config.yaml
norm_eps: 1e-05
qk_norm: false
bias: "all"
parallel_block: true
decay_fraction: 0.893
doc_mask: true
dataset: "wikipedia_en"
MLP neurons of a small language model. Each row is named by its layer, matrix (up: input weights) and neuron, and shows model dimensions 96-287. Each number is 500 + 25 x the weight over its row's rms, rounded and kept within 0 to 999. Numbers have three digits each.
After each neuron's rows, "fires after" lists the tokens most often just before its 100 highest values on Wikipedia text that the model never trained on.

L4.up783:542453478472490524479517472517477481485488471465467506461500457528487486484542526503516577524490528503535482467462531507496488435540479512497487487526507483491490477458483470538501499472507508522491499504526507526510502517513466496517510502459489506490459515470433499484518545499454503538490500498470493504506513477527480536495535499502491527504466529477479490481522487490512532493543453478489532532530495493473485482510493462501502527533521503460508512513513517496525480536540510486500485511473486484473485471457534485475543516556479498433548520559504478489486494489486526471
fires after: " m", " W", " Sw", "b", " B", "°"

L3.up399:494537514531499506480488501516480479467516470514440532520491481542543501540538497499483487502541524527530521544510507522465515487521499486523517462495544512533498517498519529536477544526495507506490517491517514462514512456504484527507507546479488519484511505507539504515470482521448512460486505521509471509502485470528482459472530480497515480514507514534508499487490522445501515486494493485529477504536525471413443495496522483503535462474484516464496514552528533489518503479489500481486441532480521488504468512441496468502534498523492498509496522493503497523493476547489518498
fires after: "w", "ov", "z", "ow", " ent"

L6.up872:494491504554504534473538521503456473520501504499501478494504496486477503470492538523569499485502524509510517528496497453535509509488466456486519523510475485490482489522513555497473473526550510530493533517512523503498501518490487504445486512472477438463560510480514529491512490515492488511494540509476489514453465551468565514493474514477512532479494518539526499564492536497494455502483509478518472487532530476484484451515500467479490511486445463507488487475496520504494498505473546463468522519513573449532506490498496511508543498498476518529545485527497511519528516529498481511
fires after: " B", " D", "O", " o", " b", " Be"

L4.up178:497515523436508497532515484468509472503487538461507507470488503474519478486518528476519464494489499487496475513531517540535481459536494478510491506523443494496498519532507504544531519487478560502503514509487531519513524505511479523487532521491484471469497476506503476496483465524495493507439499450503510515487509497476495537523516468524520556504462517492513454436523488496475501524578461516498521499484497517477528482505514508519523529525529510521501526489481517484445519472506489500544486465520486506530495521462500432476519525483493448491472519507474481534496504506446511505
fires after: " C", " stru", "n", " comp", "ro", " Best"

L3.up545:506523514515475535526506485491488522512486507469490525482490445492510498491520533508434528480486535492517500508506493529516531468527495511461487463490530474498525491476483476515474540495484471480477492509482553523486485516499489494499452539520533489529471523531474492542534529513497526485497550479448540479532502477480539496476513512471496465510496486519527501514522456490488484492522518486467475496485453508469534527473464509511491524483538459486500459503499532521454502509521516473510553499522459528505472514583506492489547463485523512453516488517532544518513507548510522462
fires after: " B", "v", " Dav", "ev", " V", "b"

L6.up1355:522512521504507502538504513516440452496523487484500508481500485523483569525467494531506460516499468502496482505484497483504510474509489477534503488453469484499549491512461489495517497520505495483515506462506491507496514526517469516486497501506531489512463475533526478575491474495491510495441508491523483517530446561534498494534488528511509488509487493525500480494493501508542492526477489467527460493536494531478507513518459456444487540510496539489521487489490489508506490498494557468531508507520542482531483514541466478473516480481508540507488442460488480500507570477518498511
fires after: " "

L6.up1654:464477499502485495456486472512520483500518487515522531508507454487504494494484518486484477499440481531500544525453547480478514512471493507469501501482490525474475474491506499520496520507504494498522491476500501470498502538504495499523518546514467522456476490505464538533513536463521455527505484499478516484515490510517519532491510478494483482540497492462538482499511517505464491496505498519474526521506531511464502523498506490456542508483497488485472451515498470476474521474469478479496482470530552482499449461528474509487526533530509514516507540510490459441457538498470505458
fires after: " ", " com", " l", "em", "I", " f"

L3.up950:527457511498486500524522447510505501523532525471470480470491522488497480511518511508537486480476507473527483513525457484495477447488509523470491462518506490513503513540487477493580461558495469496531445504496524446497508522503520521499514499511515490501470528498519508512510496466510470516467497495530474497471538523523509521542518527504482529456481517478509504494496505497512509546487509487556522521511484509484470511516487453456501488541502494492527529476506551572511508531485491502487472514472498509494464511491473526489536502472497467460495490493513506549479511506482546505
fires after: " b", " R", " B", "b", " G", " s"

L3.up1145:493489511491513467492507531489500495498506533487510509460491464502502456501539501461507515521434469492539468503511443470495519482479510468532501507469463454507496543530495569498558471481511500500510532487525496463515458464466524512505457511459480490533470476485522515509523475478523526518512472502476494507487489494506464471527476495519517543501524519491524529522496531514489510507511538539493511528516519517500534486512469509486512481470533513524495522499541515502501512512510505528532473463484482491474492520509446536467511500499484523510514497538481473484499500492466475512
fires after: " Em", "em", " com", " det", " Com", "am"

L3.up1448:506478462517483532495474513491494507504501458479490502495493496502475520485463548487476481530507494500474506518474481497462457487480474441510516515535505525471518466521528518519490477531489460443503518482490477501491476522503507474481526498486496488526471478520491517508512503505464473509474473481525503536481471498503501489495541502510542511473443520504522468547485477502491508522483490505524521503507513508505501506502459519557528491564478541490474451527569485541474523525509484507455522488540485524533495501525470505534474516542464497506525443490516494482522476483464473483
fires after: " m", "W", " Y", " ("

L6.up112:515492505511448484519526525489492469515517503492467507503542442523462508533528488572543549490479445509524509469547494456516475447510507447461502482500505484547490538471469511494506505517518491502482477512462482497500507506499483508511513523507513521496524527510515507499521465513515475461468516500479489500523516489443502501485533494466512524518527522511486468539523479526521495493512471493503536498517503504494473516499564484503581503477478510499546514477499518484507517534490528572536500488508479493495492513504452487538474491474545539434570495455450483523517509462480563540
fires after: " to", " in", " O", "g", " In", "O"

L6.up396:533530499567492522515512505459507485516506527501451515511532490516503498470508494505474543460504494523501490477468459455493473486508457508505512518470509453457499508503524503542510454523534528494459460527496528507503454481486528483497507482514506523534547498536492460502516490522482509537495513468482514497524494503539508529518526449532500476555498459579486526491503541510520517484459465444528511454505473475509502457549479524523516534502490520521479493490431513503531509501515474488507514452514518471491475542551488513488501499567503483506534508506492474477478495534526521495
fires after: ",", " de", "s", ";", "igh"

L3.up1766:513493493518549492485526479503516472513483471481488501524532542488539486467511505502547485490491487483518480521482458519456483509515521511505499517477545483486519498497539485504521525479529507502519525478503500432508475551542469482485456518512515502528512497519471488474526493528479499500486542497493510556493500475472534452468493464471552550486491516510490499507496479514516506527540521473531508567497483501544511467465562501517520498517471499539531489467493501515475514521491480509472512495477504504479521490490548488534499518493474510430484489565518502551534531523478493495
fires after: " D", "od", " d", "ew", " b", "d"

L4.up1615:490483513474510473466520481491510493504472486499508539486502538524470510491466555468490514450489496474509454538517496461498473522504511508478493482549512510470449443507514506495465471516496456526485510561523469456487539481506483489528519495500483492482502500510502560474471532517503515497451509504511532522469510482493544462556530499453465502464489524512474488500486538481497493539515476515474517468497512557541490477468456474554489523518468495532482515511490530495480489493487555508501482479466524485537447493514506484482503454558516529479542531524469477525516486525501493497
fires after: " f", "ut", "ul", " n", " out", " to"

L4.up1548:503514516528534502517479473499515493462525440513456489474519478494504507526527480529489543511495463530457467513500481455505488483475494509548467466504530450508509471477521550513495499505497494495430514538494497546490519538497481495478505553529499475520494539488541506522482519542477465493469486483515476500486517497451551491513492543509478504518473462444513474468531492507478490493519474512480502491512462484492520504498508479549506490531515491557485508458515467488506494489452479480451458491486518527473521521472511506496581486494510518544492484512477494495524518486480532518
fires after: "b", " fin", "a", "in", "if", "h"

L4.up346:475502496492546525470502544501493464483508488499454478515474516526543503505500495503493461486497539513501487500502507537578494485488522472503522501535509503451524558455476486505485498499513515515446527483504494498498502515533479473451532516491455442506481519548489487512452497498501518526513517524484537454488534527420493471475507489539503489491491531501446511524485528518524504532481510466457513468531515511488487505514499507514518506518503483508453496501502510501507497507494488513520486539490509523481508540517506479475515485517538515478517538507475495516507476518524525477
fires after: " f", " A", " to", " a", "ag", "b"

L4.up1773:466549502454518486511493502517498526472509506474505510460524505504469517540474505466525538553473478495533503521483518502513467480480535479533514511452532532521568475526503520485514524483473510485495498498511465532476497484518507505511528513518480495469445510532485527502533512469495478486433556508517471525525485513475545527510520494515464481513513536485507447458511538480468514512545510503518515514520532512478512563471515459488480502485471560509518507494500538468497520473488521507488535474498516541505480526497507541488497445487453497538517500566498501430469495538527503547
fires after: " ", " in", " c", " sec"

L4.up1500:517484547489489481474495507535490499479500513492491448490474486493517468530522511541496513461525504512496487457507541515516534542503472497475506487536511494489497500487454514559521482513490504474476514468539532467539514479495514519475501508453475507493514531482463528478492543474439535450529541517501557483518501494500530471510537509492517480478516480469466484508523508488496469521498538496515504515507506445487441494516533519486500541484524475518496522487579506486517469499499549488554527525507492522511498517517486472507546461520500497522498517499474484557501512478505515443
fires after: "l", "z", "v", "ov", " Le", "tt"

L4.up333:476503526495482481506542474463503490486499499507518502525497511474467503500574484540459486513485514506483509490524510546444461517501504503433513490507530510457534504515483482499504514471497493492481535472497471453517479512493502508490503479456498519467481525533484504495491468477451506479476462488532500421505502488520461476478508499510522546548491508512498509533447504532517547511454474565479507539521476492483477544517495502541532469513501500506520533497543525523527539464455479463521478519512511491507492494520472492515488520512512524496498513510451486502517497473517477493
fires after: " an", " An", " v", " Ant", " Tr", " Ma"

L4.up1551:469512466502512507487465497514501490483507516488541522500491484467483507481470513509454497466528524491504521504484472502520492522518469449488481487489524531483495480451470505487503478507494480546525511458489468528483539484519513507496511494506520492474511488491534465513515492469495504491507502505528509494461540486529520507526484499485455500499524476465547501495489496521489498465478487467515573515536450501509504506481462501497525481512543500478526490488464525467542506535501473519487470534505530487555540502479492488491473435561478472510500518510473519510520514479543505543
fires after: " h", " cl", " r", "h", "2"

L3.up1396:455499495492452532513517566549529552471460500484515509495470509506518492531514508473462519464498532526485439472521502548522575462529471500527511477471493502502511486479502503482522461514507478492513533509538482476506510542504503506478477516525485539485513485501497497486497493496468492512497493493492466496505499513499478480488484487485501514506464455478487470507496496476502446509494522518521471528507521513471532502455516496559514466479501551540521487504554537502512487493544467473500499506462515509486533522505537506475543494482510510500504507460497532513556531540485488487
fires after: "'", " the", "A", " Ar", "s", ","

L4.up828:495508522503476513462509504512500496470517441506501499472501498507504486518471460463489483485514474517480452488526484478482520489485459520496525521495530502480453507473501510537482488499534514486530553486506515508486464493461508520479510517503506498509544505496547479508498454519534532463491503486480432520458493514481515491469451513514512486485523561484519540486513526511476519485475441453473508475486516518462478505515513482447527500530515491474462508519509558460553526514471484537471540549532520480557512486523482483481487492541511488521484493483505478540503519492527503471
fires after: " W", " S", " s", "g", "s", " is"

L3.up398:536484483475501481548478487472482507522481515463509509503496480537487485529488507504521482524504472503501488490486460465501501484445495496495538508504513500536457457499495472536543515474501517536500473512503509483470539458537497475545558537538499505501530493497545541539508480502544429483458511495504498495524446480541524492460512463518529466538513433492455531541502483454487512490467517501464498496522535544453501490510532494502470501507495494498555537488465550517502484515493517502462479479516548471483509504482494464481433462500534466499464487490475478499512534514509508542
fires after: " W", " O", " R", "W", " H", "O"

L3.up798:490501524497520477494495495531512523446526492513487501528506517495505508469474450522525530502489485520501516490517471528539518451527464513481509490491471498491463494453502488483513512516517541498491461480475484520485494506477467521505489504487544497467502459483468502526503434509513555503499501553477518482538479495495536533543505483533484545471483478500504436473480485499467515495495532482483481500521490511488494538537516465482549555534505484495506521492482499493511484496524456470526530597509521508506490487525497493509460454539489481514506484507533454463483507528490511540
fires after: ".", ":", "l", " ", "p", "cl"

L3.up974:474523491475489553510443498471482484529524514511486559490532527528469521468462531520518508546464440518460493487495447506494516519469444542493476508457492483461485512486487478479523504501513500481506477480499509523488512506516490533486520480493519512496521475489484497497500535478493484546490518492480523531528541494503490510476495509497522522489481538444482474534511543475503511480496523503501521516521552529496482496509443521478522510523502455495472510526485455508465507483534492466462541484531539488530481487500514515468515482509525555520533515501532472470516489522489497508
fires after: " ", "184", " ("

L6.up262:486464499492534499508475521533492491509499493519467540514507499505446494564424534470521512495502482506466496499526490516501483479479496512475485479527470549480476507480516486513518492503474486515514531444486417512526473524499498461520550492494519499537498494502478479526535472520468515475456525473508529494523484504539475517532514553486483523513484498448493488524445479530517501503478503474503527463479488489529482477508506488467502530482516584496538502481518462473473516511490476494487495517510493523524526494516547494500486506523466530496515492489480508498479553464481507467
fires after: " ", "att", " an", " in"

L4.up1052:540486511483525537501535485522463511496485489490435530468492507496476542530485467489458477523484490480499490496538453496511516491505499512531471474522475483524501533527513531505481545530500513461486514468522463515478475562503518469465541534474509491452513480487505486517463537545493469498495513483497502496480505464519524549533526522488548464508512519526465473501501530530494538436491478504544476519503483525502514517484492512539495481475491502471459419443476522498523531492501486504496507548549492511518481477514474487540435516498484493511519519526459491490523484474483538487
fires after: "a", " in", " s", " S", "y", "ens"

L6.up1641:512561470478453528469526484538475525514522507489444542531505524515496499516509504515451530473496493526435554487485495473467484488483465460496498526506491482520493484484482515484526489506462486460502449478513497528523482558483587521506486460522515533475512460507497487532468515522480507516457458502449446475476502538499472533475470497501533518463467482476530504495489501509525514516507456463521519479471500483480489498512482495545526521484514507521533474554494551476470487518519548507480471506541443520465456552488543504490518517532517495498475509525504434507492530526522498488
fires after: " the", ",", " of", " The", "ant"